Weights of a small GPT-style language model, trained from scratch on English Wikipedia.
Architecture: LayerNorm before each block, learned positions, tied embeddings.
Training: a variant of Adam for these matrices, 363M tokens, 4784 steps.
MLP neurons of a small language model. Each row is named by its layer, matrix (down: output weights) and neuron, and shows model dimensions 48-239. Each number is 500 + 50 x the weight over its row's rms, rounded and kept within 0 to 999. Numbers have three digits each.
Before each neuron's rows, "fires before" lists the tokens most often just after its 100 highest values on Wikipedia text that the model never trained on.

fires before: "\n", "\n\n", "==", " ==", " |"
L3.down1314:391515524513476503574547504545468558435497573475466467489553476475473463551488570433533497544376483573567528517517464473455545537432510480556492434550438511481493501421503575512505595514456520557567509496476478483491540577421556479456502498466540518456503602495583523423494498509392501507482432479562462478583457520607510437436442543487465565511575511521494453400473531570439499492495489485528439515481408521471486506516494439524482489490523523560502574450506536586501478462388438470489468502414533601456496511462550329477512535542553492516530519483503563445427491486491638442

fires before: "}", ".", "°", " life", "-", " |"
L4.down418:615493466542616509568463603472548499575484597485497512474502567477533492451402447447404600563600519490511548506531472568579501538565510492493441556473519486476526546563456521547517577438607621492571524466592558539538546448443529534553435519469525570449434506449446503418488516500552480507472427449427435451465523516459469519501502507465590576442503540513510431534552501542587480387488505478516593491419475479457619462514491499533527471501558494510596551490433539554471451530496442480443602451403478469459431503463458507391490505531472472460485515398500451461543477488468469468

fires before: " | ", "\n", "5", "6", "0"
L3.down159:490488492482516457482521563513474519523418545534446500472473428528503549520409483551601525534553525590469434580570538551517542454524551509459541428578467558518555552450535506550551487501492492478445461538470455563586502502575559470544432494523439491498487592504480453499494537512492497448476444584558538425494532429478522514594542502517538515493556354539430487496475521405517563482495574564460460508506504465481589388565511513476491486477510528492461452463509480510400488427556547531553490517576491509481541513402443520604550500533450433574428427473513525511482438528567545468

fires before: " | ", "–", " |", " | E", " | S", "-"
L4.down698:384468520477557431531488452527542514532419516551524471512495428592508579543463591479474467560395488557487584426539520492428651487560552466582572509510518498516451429525453578520490456498430390497471502474485538504486551481576469545404484544382513549457516537490507486496446502513511503496455458490468528439521599459527521496573564389474525521491556592588476552506495500464554490511444519518485562502544538517479500459450530595487414420530393493541510471543457518495485478508458568584552550495473463449451544443519559508498593533559467550596453492589520560461391481369405476476

fires before: "\n\n", " M"
L4.down1296:592438495502536560494424418434574472500473486481461470578484495556551478590538554523549532476454449475459508505464507434448492434492526433453496598424500439578415566546545502491520459539530554435451490489488536360460522556457445548500468491502415452441518606507512453493576554554559564419471522496519462461493586527503494492506525460553587476499462494520444609446447515538410530498513455546521502534505541498516556478537491433449572580520500521437455453462498514436454465453486503484465431517544525519527498458471441538503499465518566542559469469505424545461503500560506525479

fires before: "0", "1", "2", "3"
L8.down1262:506570522498464635569561511423504549564609447539447443513425507493481475435491490459621581610482510436501421520513551422562504546467450458528450481488477459551479482517471543534523538491522485448518419568572606482419538505494506572552369510581511465507471455462587573517408552535473582481519485438489546462413567499518506534473470543445546522492480495543535488519540509562296464588523560455475484446546453531412580533580585508361557517445467562508533519417496570483566460551472520500534424510479560471503475474439486498512551526493479524550562455479433584477464510543467511507

fires before: "\n", " –", "2", " | "
L4.down834:559477441490462502478470537499408546464439460558458542492557580491505489459553539438498508514429474554525497558430475455475463535572496531495645489558456480491419508540431475358410486530395516584465439570482483419498496520532520472529498533529496498488507555517409444568497497540494518475449552575476462533509486558549536432577430396505623470509596529505500539439486535567622514428483540565508540468546442387518559446493489534514493567486404467518460463497520553529551345478493534538433498516584451565511543440410511478562499542461476563510608444559569595523379404423521475545

fires before: ".", " | ", " |", "°", "; "
L4.down1181:477483503454484576457520539591564488517485554527537524525606577439450496465436482521481453523613541398521488554452525373520515396542417461521641566499466541480568664484583485403450511504490519566554555510495465480520423429507521565487580445537602610497514504525564471440445492517469499492487586571516527528528498417530491502530588481505493451507484446517503518511494587430559463435486455519483432544601506534485538503471545382529557465490463446392572592487464582432550571513451533632539481473527544497482537455612482491482503548445418443519536498440485517408530428507461556460

fires before: " |", "|---|---|---|---", "|", "G", "s |", "| "
L7.down1139:495522572491386466519527478506399525460497469427493475554565478523486499556451463496577517514518528502626540452505506514473523565566556514472541504495560410494531475518463411557409537536407433598471419498531506531468512499441498552613552462498526513595506555527447457428504509503461467490452449475527489425500486471553518424499496480433508467553471514444551504462519528487501570406517503522403616455591546443477471445481545504472602504450508466434461517584473529599453412465477478424581438520460490566450458514469464563481479366513448430558510516581587477488441514483474455557

fires before: "\n", "\n\n"
L4.down9:529575449688534405521527517601430535574402502509463589460435491482587487438585520597568620508539513485440563477522438467499569505487445535430457367476525566572572505481440502520539605546447487429474451568460504460486551484515419521479366556564465507537485485531520489484391509535481443541493523553455562491435540450490457512388543619559559478396479512529559525463461511461481468544601409552462492505524480507400474485543508592441472622484498579538484471509633528622499516477447413437458469538560428492480495538593542455497506504603511528506380430549495566444472515493478421478

fires before: "\n", "\n\n", "9", "8"
L3.down589:466515441517439495541513414492557444511602492505421501476398453485498458552485527560497553522545517480573550477427428445562528539477471426481473445527453528592528574522499549553592525419471502480501561411501492539525470525481508396569445464478538510454600546500461543431482497523502606414479471499548485515583530497515432532507460403594570520384447438524534535470515446468451501489511508514505543488433465486382455507585559570422470476466494543482466567360600442465481551498546542556487518475483559543534541417483570574492449543543573482494508532586370540489477428517614485548

fires before: "===", "==", "-", "=", "|", "- "
L4.down300:507554485490512559566484424527350477497441429499431472429514514573469484504479559491648493586468643534505434509437478531485549422525494538542525563513498556487520535438519512458522485475468414528542540453608562507523442473449495583612461529458506461501466515436479451522509445517599536464533497546423454501488618500441450534506409458588492478430454579562511507470516390521589578424501499492531499455487530461469518541443480430443528426549552472519523353561458496474470525499456464437487481557398492462538548545486521407444526425497452467589462399533540516480443453469554501446

fires before: "-", "- ", "- The"
L8.down1237:451569503507502454511476571562383546476501492457491542478459508539396431458558521435721555564474465537560452480530435586555527490628431530470395533529547576435484514480501428505476528503512422523541467516565545540456544559462577519510501469482503453450508533473510508396478402524488481480514534516453517483455550531574454535475432558498469464515563545565560369547489468525429503432540501487573575468526461544370518532471553476515445486468627486499483490572515607465488550499451484489491495461465470476448514443502470461506481491510494482589447445478621376396471453408477462499

fires before: "==", "\n", "\n\n", " =="
L3.down57:536440412491548546505567390534483500453468600430485442577612503463558515549471549428502468496544590464529410575485503479520380446499433435412499418470550456482515482548511407540561487542525541549506436442410509445478514569486444557475489591486450473485415474425506509509526447506471495538478505527512478520535480543453573585583472391507502463478563466521570486440479461531502478456503485599415539455622671490460495414486462535495578531525550501514564491520500524542425485483506573586520539520431561554564509530451536454401513509520527432427503431514453570455485472427475464473

fires before: "-", "| ", "|", "- ", "|---|---|---|---|", "- P"
L4.down784:555529457458543540527458482519453483535482487547489492499444516542469524416500507508585577623481524547589586436502461484486449498476557376403455476443604407463531546513639514484465537394524468550570415449611495422488514492513501529474526508548550499416490493525489449496537481490525499437579488516515493496542547593579461524514566476575406480540569524426454464571519501453566542466523425446502465529551546514467601529530515537471430542441511393378439495598515505492470496415478507423437512497542503449503518442443501531499531542523523513467458518450490436499404505542416566548

fires before: ".", " | ", " |", ":", "c"
L4.down209:529467546567502395487466489485535479517536501596549563453514446450510530601464518472587454528530564470408590588404479523475522495525401514584518428473448509513519512497408523537448509500432441509525483491453503567522411468474469515439532547440604596520613590524581458513484463519489461530512551415472431520512487564452444462470504595567462519508645495532516560433518606426511419523400514534458542532458548364500596501408489508526515539513416434510534450504501600535553515535479538430480613463493371472514586511553493566534520492455490472504472423586501483454445506538437503512

fires before: "\n", "; ", " |", " | "
L4.down895:612550484431457486471533566459462500513468502496472607545477528516475436571488482522565518416560522460540513448419559624442493485485462551439459478590496500514503439525513414483494494441429478604463546482481530478569493473509520512518431550513538543505585506441545533474504520515564470491470575531475444471540546525539486525487396472553566493470441536495541490419492477413490581464503454444483464421490529488536438551456434479411450422462530524622464464514492491469549459479575512503500528492477549499501457478555465567558528429453502612567400492448555476495438517489489595451

fires before: "| ", "|", " |", "|---|---|---|---", " | "
L7.down296:506457538434544527509510519513391497435475522472471514476564536519483545472458534566482506499474504495559518470502490527630485484547484494456483437432550438557438543498544479531477495438530456441360499474522474522489491390545437440461493509580554516507470588489424499511483586452495429509555501467524550511500534585498477428480443499563620556479456505489490517542419520618487415485491556504453508484514403486602473521512497487538574410503513485557455425507627481477494419502497537467462590534367452515538448469506521477527529519523506510452445452451608470444455499437480504543

fires before: "=", "===", "==", "M", "|", "L"
L4.down1127:547550459480470528475547463445562415389555489569487450376493510550453384488537499502554509488441534483455463554487510506573554543497550524477549521517429543567554516521488565552522476533475481400556432472528520507411476477483478532538407479539483460471474489457453584494452529501420547471546572472543480515480560549500446632522440490531525509404521487496516502521511475487446531510524463537573481444452478491490465552537598506565448568511470541495460450646500422489401484531457436485504480567501555474461461438540538477527479639516506522533493386584483597479528499561512487482

fires before: "°N ", " |", " (", " | ", ") | ", " |  |"
L4.down335:548476450512507425531439518451440596448466565500574436474568551561482477497540509459440534448511563566555584546540517446488430464523507471445564552546450496463444500436517463537493504450503491458477476528438473468462509568538466478481367470508479534486426541476509526514515546487517473408489516513530471526549533500482432521512470442424592534500482527525486550517457539578482496418518487439507444430455394533502444510577497516535454484444474436480491499530520479477472504556448535487408441458489557487505504497537510582516529488470498504402480562524514630501494491449410525552

fires before: " | ", "."
L7.down266:494516567538442481544525568445454464476477459534500419506540505457551523495479501500569434438569526475528464507578508490482500499552517471496506494425559454496514486498583497527505470434509438491513440454559454537421543507497407519494525560453493463486473458554400495475539569523400469517510515467526478466460484516422473570495533453470546471531449565564516546525624487532527432458458393516412435502509459476621522549557377627398533444448550520458439545480570533560493493458467635508592480572461468479519468534518559438430452544553527501642513443470558528455477457419375529535

fires before: ".", "\n", "0", " | ", ") | "
L4.down980:447524586529410490468489471506490481497414466470505421444494560518520450597451594614485569523516526537429537512490451416569517509521508518551452436519438557624580405499478468558497447514428498441537487530574562517459565490569497552512587502497507543517459609519562561495479559534460443540479541471585465465430516532485537575432542470516480535515425547475523550464494500472601533479480425462407550398550555456564577470526468504483535487580486522511450525419479540467539459452529464522483505477570568555508498454431505396408562504523602402561514508490481427475518475488474513548

fires before: "\n"
L8.down258:551511508562516488497598489492431525484578556569534536440508487427484408506524557523572533466509535507502566466547520476550581646463411532503475537461438546448491497510534515412408492385454391513453459470440510541495497535517567441524484537523367488508509587535535569601530476503506535515484542564560569500529415500420570476545465486488486482560480474604452464486479504451413504521547563413611472561571454450452542535523485524494517453454523538459557571451423469505533450545571444562514407438455472488445494443543456588454474502544536509601504506530573529524476506482489590461

fires before: "1", "2"
L8.down1001:464509451489487427451532473540494511558417531506516440598537523461507499412464532511578519460501551501506468533425535397518491552518451457549531464468516508437419553477454521593432507502468583556525490559483525544514515564543613478454464595462454442475468425471498506521493458513601564501514468506356526476470473550499471531650461458530585484470489496507458519554542499499555452516427492451457591516528487466452548466460539481490517461545503546654469584514490486505451497516533548574530527503535545486507553590530509575541488543536574587456540455504527457504525506513559457481

fires before: "\n", " | — | —", "9", " |", "0", "2"
L3.down1139:418615496555496468549510548521437436451651481500433470476458446503438405541485529484567436529391509547522532578457576481433510488552463582448457559619441501506519483490433543541489490402442483430470505488437469512574487520515547508449475548500514487503500543454455573524502417528598421469381494581518470551475448565521577508493482555524496470432457471454518628403526562339519483440503474536502426396507494389373478476550508558440482581495548474500479553431439552469601464460471485532443509505526454561431560499510479491497489513412508518510465443397557459522459452512481558482

fires before: ".", "–", " age", " | "
L4.down1041:497538420470486482519476421533547508509561523498455455570566538561588432481493550561526479517503478498530473465588432502574441410491477517479481437548530480469581437495485425519522555551461574506433387554544394286530482533474634422514507457482465457491543495526522534533370582516524449484463608523455500558497584569509559454544460516627456516534463452512458520497532464543604455470505498535544430567526493438524584464508508528533469654480401499559478491383536478565486497524437439555484493462531550615447427459531519447545490480481493450523458495517509514483480494461505577549

fires before: ".", "ent", "0", "S."
L7.down964:445435474481503482474499537462407499436561558530538491541510541445455565531363409466406449405464511455453412425478503498428540510457536469520600497616508496406619435514550531552485472488409515466460524477448426496463438521508525458508427512591603497493432450524536441572564563471568457503608464414505530478435522552524452550588480524556438512360465438509500536466525566554401483521493509497492470432481624502548503498557475599570594497474429514489534539494530513476452468438459527520608563523443556516487476561610549483525506534507499430384533474491508520489428487473443433589

fires before: "\n", "12", " some"
L3.down599:483484544458530571524448459520489542423539450482467423606532560483556536528496499467530510526581449511611544438493559448475448513445471558454520494451501444493582496458425577559492424527581540554424442540390496389524420539554511482387550482616460507517483500418562466500468459463517472524500492531476488512400535489470596473514502629395468519529525532504488502428474562479469539482472414491505585501549484491448571524507441568527488451470493535538484548448442380514539495437539540498503433519483524580471473545500477484483547602464434431559523417559495536488516563465478461512

fires before: ".", "; ", " | ", "–", " |"
L8.down310:496440433519457505505499458528401451462556516395573490570555489466473490561396513504525553499449508458514558511492401534410459479574456472551480410495569502513428488460518521474517491467430470510526503478526467509496532447526539462458445529529567522495526534465470545505533448371558489554510478453342515509501552512536478497486462552499430450461483549544564460506541544692495511427510511555530541456473514523473580501416507509535455483530551508616504540518520499483472484521460551480464536464395536577462488563508572388523478514509530478483542535477553519399385424448405482548

fires before: ".", "-", "46", ":", "ity"
L4.down855:500517464437478460395446519509411517603488500487524396544550438500434509452475493420495499477464448446487543529535502496454558598512451585450449516542566503468495495574520500462421492540533547542531493531559437462624418512550463439482504533505599526489507488502498473467522592402464413526524520442508502587606502505398476491504514611388464542499562383529443493506545578374511487457535550556640461502499416515572515505540447473553493458476473539477569559436504563528463505434528415401529470564624495414550513522526517513489544458491518444486478601492530494484524531528469517542

fires before: " | ", " |", "°N ", "-", " |  |"
L4.down736:423612465478514593546457496526466461530416432440566473416497516477540503584462501495480483455476520550587503405476444538378437462528395463460489512533546526524562529482504463628481551432450520470508536502467568511380531472595429603564533532506517568514518501516450445475448438482512463569587505552514490552390442528452560535628456596537525412476499547581555477499564497519569467438526499485531515494446477512548499461461550477431533474502396596598470507448502441530507575485467456572534525543405454617438370486454479427454498506542493496491452482502572521463560442520520427462

fires before: " | ", "; ", "."
L4.down1387:513531559492556546444528485509542402479430446464498511445438513527450536495468483526549526529508397525572524480537513453435552478532485495436498499538509487473499490447447520516493553518451513496407480484521506500422514537439460429560436479456482495496496403494598496432490490550558528501593471579447476541536510481517500521543519483578505448338429438556540505565541572547534526456578487545499541485587526518544540531440488464544564637522540457544546430499525389510468528429526447574508649511529562513519470523468530417578471556564502460556520431488526483488533560465497517555

fires before: "\n", "\n\n", "ology", "ics"
L4.down1364:453449463492464487510404451466595574527521463467454449557560523520529468589586499523507489491463498512576492459547492523604445486523638438550562468517533513501443431453476412429466611484462464472586449477464534568525574568503467423466547585479409415464412560522448477601529480542474510458506592521518550553490485560415510461450445621462403535550526402531505508443431487465460510504539551463546537504527501465483481499498459528468579431537506473453441521489443530439450490480523465459524474449519543479563423501505566469535504591573541512471451565545553553447503496442605483498

fires before: "\n", " (", ") | "
L7.down1188:499518482432461477444464495562527501560460477498489530444498559537490569550523543508522451444499554447636440483453491463562576587619532599471530436549441495512499527442496456496497390507488492554507428459511523449478590537508490453550497529468497510535473488560570561414465443496435547471539561457541482543479480507589435543405554426536417545509537516563512503563429431569465546607460483472530482465497506481505487343528587425497519476456545573540358497473458539559492406486488524509482511437541478468410570552486540459491565421539574541529470585522456481483528476480517623465

fires before: "\n\n", "\n", ")", ") | ", ") |"
L4.down818:431485490549456418593499489511497486520481461387446515499527389578494438495582484516514529487411487532539486431479452517584392549516596531523511463534609473467429514482480509492465478476534550513466523462473556475436535538469501482481451505482475398535469539560464497561489477577555637441539510538448576614583506517591434514512523478454411449596386494535450538482354542520503428507569545503593458469491451492481493506492575482529502456486463563532409576458435524542496586483523586498550544523441530485421457450422483488550447411493546510497496422415447552463449495585597462552

fires before: "\n", "°W", "°N "
L8.down819:425527514430513496523419417505448601449523519532452523467511461520431457480503421508448484444449443512488569535474542539466506497474536553545509526496545520589462537511428491508500514466527500514523547532494493446438488534441562524483459479526490377480463494539610501487535457500445407508499577543480504474604504467425463535570434445448439458537595507557567507525396492564522433425520513483523621506571385426473551442467542530473526460409491507624485505467513520465484470527538484541499551447524434595433473496434534529544566445461509552515451617441484472493460552548522527470

fires before: " | ", " |", "–", " ("
L3.down986:544556566530554527474490481457418499554504607395525499528527439507569552463525471480530541592528648457568518574411491529470522483564540450490506575582586546514598558487520447414451527462397504568458458486511516569568483471547474453437526503488526489521423533501437504448516478520468455458481570454510512535520508547553576543497503486546578456493534396480475567459463565534574505384502478582555486467529518540377515540449502567518436533458389395533567453599494442504478438486467492485487420469506477499515544537455489509478508465458488496542477492486461563418425534510446460448

fires before: "\n\n", " "
L3.down503:509485464536476508483440444505518500453448515523496457472528517515592535520561438483547553565566528605411487545468445476472506520514482456490498442486487587512467510408558487519461525480477551512474570407560515456532511526411442642394428514556486566387526558539404507555551508454479429468477531440497440545542492577511479548468489411555536514524566483420491476436455406496460452479500511569573513409517479484358586524551476509481483526536454560476571457519525484502460427484426475467536429553468482447437425416420425528477493534543537431538482503506482542552555458540473468564

fires before: "1", "2", "0", "10", "4", "14"
L3.down743:520413482524539451486610441538627391490553424452488524497416480581483552514523424562554551492488498498467483505550463448517539540604577587453598471499480510492500431458465339568505452499477523541417386458566484424483428625521437417502516530491472580486515467534439562551526504509493511485489485503518452569443509424530514476491625422601420467483569546474488461497549536491416461448522545530427430523490537562465488542607519466562500532484528539445490491493465496543502518509480616542514435539505445450447507538585442441520488463622463441533485533515500509471427458477494549544

fires before: "\n", "\n\n"
L4.down1329:508486564431494467518456356524534447457566578549473491549491437433493487556473511459511489501438487542580470433494441507522395505475503557519569509638546548444464672491465595476487515478592474514530485555547502442467456610534450485458443459485508429535423603517483481543429485507521538453534549563468548560577487419548463458580478467405531459493469488463547594507528368545477507449539561490582448451534431524447439490641523496472542403522467535515526566435426560562394566531456425500466442473491561474492449520520496468549576487522628478419544564502494563443575449523546433518

fires before: "\n", "les", "led", "ance", "4", "ution"
L8.down143:422587426529479483562534529505493584583522457501528511433550539504497509473507504477555409486491418512542495541474486570517450474500561502527618540462469541455453444419449523466470559482547505565413427558424474448506541469458506469411597556421465589477489517535495372541485540525494424421506515395418462548455457550504441568452595428460562438605552509528476510505448465486490556519482472474450516441508481421525519430398486503432434453520454505483459582466509509521580536510459444491456452500503544511468391509589501498508569440501502509612596520432559528521438425514494505535

fires before: "\n\n", "\n"
L4.down1003:509504406483537563534516446470466559489555437538463469533457552495517611517483516523491515505533514373499507533469419555540466479494451562458486461577551410443568486467552442502471484453557471571398601467487506549395441551513490510504443480443521534542453494566393524626479530484540425402467468475475474600578537459542478524624491407457493431527467469542457526415474432503550547598517485535500386542541373457421418435558573568452505507556479551528499528430621440456524534474524508536497512429464474488484464486490519541478541567441462536465442402479578524524496437483541514415

fires before: "\n\n", "\n", "a"
L8.down227:511530507525484474462441507578546532535505499571486473526523533472589452577500477452521403567510500530553458473503594448400444520522537585549473476513521461528493566528487461491457576537492501468541523475379503416580551503494548497483526541439447437410442337514568452473583499478519522427428492423509478511505470489409549478485492406591454397446432515481422470543485475479554504460508586533450489535469492453414503539566551499473518512510457506393472503468547561593479405385454526489500516507516542475539515497515450495469482498569464477492419484581478567506443417566554490477

fires before: "-", "\n", "- ", "==="
L4.down619:491455437509523591501503394469408456474447460471397475406483462509525474509480566502721551484501592509558551442430366536434480457580537456468487508540485478549479517509521525515494450417438370494554530447619509462457473450503529527487506519472516447522490467525479517436527480500545542475586581520461468499524525560563478449485463438608475487461490517521485534566583479472599504483550578516504465551526510555496488564503588462537439544443445440529460529536412491481457541446460528448477518457518476465503511546473481451496544474495492531516468498485528534504457451499496437538

fires before: ".", "°", ",", "0"
L7.down456:534462489425505430513644505527495532439511514478514542546493430535523548493542539540533613436399508460496568487504496476478539541560513479588480471517462443474472524463461491483496498510481532550470365579411480503489362491539520456597480530528551549476456439467540491447423512480640511521539568529482527538468501503532441568544582411526505454562494455527427525519473495550434456558490532439457540561541569492528473539491496552544423506477507493395434415588494568548484428450435520453456387491541547440539429433564366579524560534495515377480566579385403522453508526525490464416

fires before: ":", ": ", " |  |  | ", "\n", " | "
L3.down1266:480541450587544422439552519511477395598476515589530464485444525453529589530543474486561412467539530459511553577428454492504526478521524398430499546490534516514568557497510553571501537566521541479427557452493478445588457443549496433511491547503498549457534498571467474555578583526530475399488439545565648548490510491485443515527585489533493508482425530569479426619430483495485502481506501498496470512493452482477529418569492501528553569455502498509464426444544459443509579496551541498566452579500408587455565461528560506523449508557510446510516549492533496562467479475608516394

fires before: "\n", "\n\n"
L3.down430:562517520495474391527535517529503437505433513507398453471489470503565532464467560509471515558531553569535418510511436451592496478613533463499523433484502494490545460498574460553541539534438536563531547504613481500526454465437482553537502562419557505580501569492502637478482645458535415454503527437515467479571418519455526517518576466449512443461554534535493493481426534480531481486552495457364491564500499487478585463491525515472444535467565416579581548464459478541399485465447545402492517448552492497455490470511509520491560535550469495548569507536494462452565580584553537519

fires before: "=", " |  |  | ", "===", ":", ": C", "S"
L4.down27:633388458482502413511488471362506504518477464568500504449501516574527523490437458513562534464571603489593539457396551543496544464484555466445551527467474423476601500537536532579475522529525568513487475484464496476525486491443504505567526541448463527418451530477534464611534464597512486510509580511574515502569522429498547541495590403539501541467530572549499518461450470539531490495533472448486520518520442481408474459477577567547441511538505488483467550525501353520455455518523458532516529569586463507478484483547496542517451492479544506506438496552359567547586433549553605508

fires before: " |", "als", "s |", "er |", "on", " |  |"
L3.down652:586492476504481468498583492549472423466477520450493405504500554476500508420437507500481449426478603438543516509411523510538421536502575499544574476527462385502511497499422443507484499566356475556585474456492394502475507530486422465461445530474404490526494528505472525590543531509465505446483426454502492499614534530555525474460500451428483493505549519506477504480475512555533509542514499477474591503552487481562505490508549511489636450490458469518539551498554541456412487549439526421490516349555582488517537605596509589544466466515462412478419401514539538491438459416557452521

fires before: "\n", "\n\n"
L4.down196:465429464499486492512529501520464425450412503447404496532527519499457517547549505604504528434520454500397508546535487535500542468463499507491378556444369486495508507521419548483524397507448518528464490470529510407381541526529475534431477586564441532492511590526508469493495539531521536450459541492502535464591512510465470551534547478415546485443505440509565518509495573542505460500549397492541426523597432466416441522476421552512478497499562548506573425413574425528622587486519471491472467524561592536464545506526597502491598474508487379467478491510617487371465480507464511500

fires before: "-", "| ", "|", "- ", "|---|---|---|---", "- The"
L4.down1273:499400415483475480566533473485344451446491479546439514513601561567438465524531600479610437557472549492534467509489473553463533458541413501481548553584505578465403482449423484496522505468464442598517496480506497520482494427486534511534512537443478412526481529482531448547519519484537477391498530585397528494456576558482441559560467456572577432404512615510465523504478492606569544468556491440554491513485536534524516546500503492475472409505513496523526502588559515438468482565479435413475485450410526517550589547421528466475528450488510443494447422561611470498433452451516505483

fires before: "\n", " ==", "==", "\n\n", " by:", " life"
L3.down614:470527503511591527543520434528477511467437463535588563425497560443488500482611578461525561458494484409528446485426481533482564469582518548463489521564495465419455474608467395454456456492424485531467455551524468495443443460422577523488515511411429587537453490521541536502546525609584588437424481516479484620458512523507438443499601505450387513547470472548442421541490619545468515503552581491461492568446544478529498425570589509547568612438495515519475547458502485563476420592540590597491524519449430468523485397552462458582498506528488363507526511413456478408501576527560516534

fires before: "2", "1", " addition"
L4.down1475:432498481516549468515563558575560576478420467410460508510522521458487530495561465496555544534455490471435489433535554548557577496540401517477595539486465541506405444586456432616494529521521498592495618552530525453549553445497500443595526619516533488476465438447530500336483491488447451438505492442541512536467580474517479536544551503511533506569492515506502492529490426532342587520599465419516471460425572479449515479393570484525439492335588470472467648500522581518552415432546554619478518520555507420488437494432478561491499522470557594479478483552539564525494490469450480419

fires before: "2", "1", " "
L8.down440:581496471542492490548549433510479401527568504500526511515493518500448491452471490486499536399434491455458475601470495492504505489504464469554519429438457473523581529597491469462534495494436568492518477490581471702527495509555480526511565602543472464562441539414493468447501466487428609521482441490467530461460517491588457553506456528535512455475457504558607514511524484483401490551481594515465521419396495484525515528485518486535568577432440481556477501515480456566498552506484554477569515435559519539569447463591515435541517494636440478489519428407551475443461476528461547511

fires before: " | ", " |", ",", " |  |", "."
L7.down589:513528493493564487560510459560473440515536436432516522466631425512474500456484511564548485597472532536488563420429483553549500507571441471457534547508548603458542562472564463515555489446503531562494482445537503491537496432428536501487584493506522434503513513529583541491496404434459460487506476399357526566508518548445518557452345534483446544519474453585467540513530583657513424461536528517507462485541453556542548446440578451511566454494540517684516456500497463464493524525507463414579598542543479553451582518497534454525513498522510492448503488439505442547473467545466508520

fires before: " | ", " |", "°W", ".", " |  |"
L3.down243:440556475482442526536528508503502471445425516534597503454522548481542467480480544536490545443524534491507514454504441558379495585421523448440425502561509553466568439454567455493433510493514515446491444442559526510450531533560583393454445507485514543447399512621493464560391446460527494497515492520472611487478449462465496576537483477366482473534486427459495483582480515516598487492590611536519534522558555452500469497415527485562491535523487468532524405485480544586372545430561453567473465477502500499453495435403435528542492511533399441476537633483468546487562529525519509545

fires before: "\n", "\n\n"
L4.down574:528497495517474432535470396545446524488564398494546426503472519455484446473555493511621561635522502503479471528486467521499544490561437483401420471487509484433453467515474564594472489540494540505457476478604523533454523463458483501505615560541551482482465512521430624507501501499465548519585448508522500510536404540489495561458443491551513397523608522522509483498570523457520465434465575467489504551469491454510562461442452495595504416537539538548494485509521436474510511437465541500559516545495532476513565396445442468522516446586525477586430474460419486363499496464410530484

fires before: " | ", " |", "–", "; "
L3.down854:473551461547443562552452472517508515402364570568521548469456444464518573578523534543498476508507546482531579481457514488538565468485557510465559469517435424534550463442618609529509517507544472353499495482688490548354539389451426483579526513428537552536517492551540519493481488497448458573544558489518449573491467605544447550482446429604534432510474577428464456532455540522614446464464390499386469443424495544456508480606483458426524527545579424530427433502465637538421468512573490532487533475473489456551541441550459494566459506519468546561533508468442552443544612506433541507

fires before: ".", ",", ", which", " and"
L4.down288:509507505520468488459481499473476484421484537442450560570501518452540514439447609515560599568586577456496526553546439521539431509513530478516601473487461564511468439472583459542428578525500547609476456411510464464543517530566445484495535531521448476477530418536473551467416504420551390455553570472514460500565598571492478488455596533476551461537489505555564435562434554530511506520460503496562537527486478459514578430494561554591553472535521431508517425413523485443575483446500483415461488461524481467478483478418461507448506478500516412474495489450530440486545525457552470484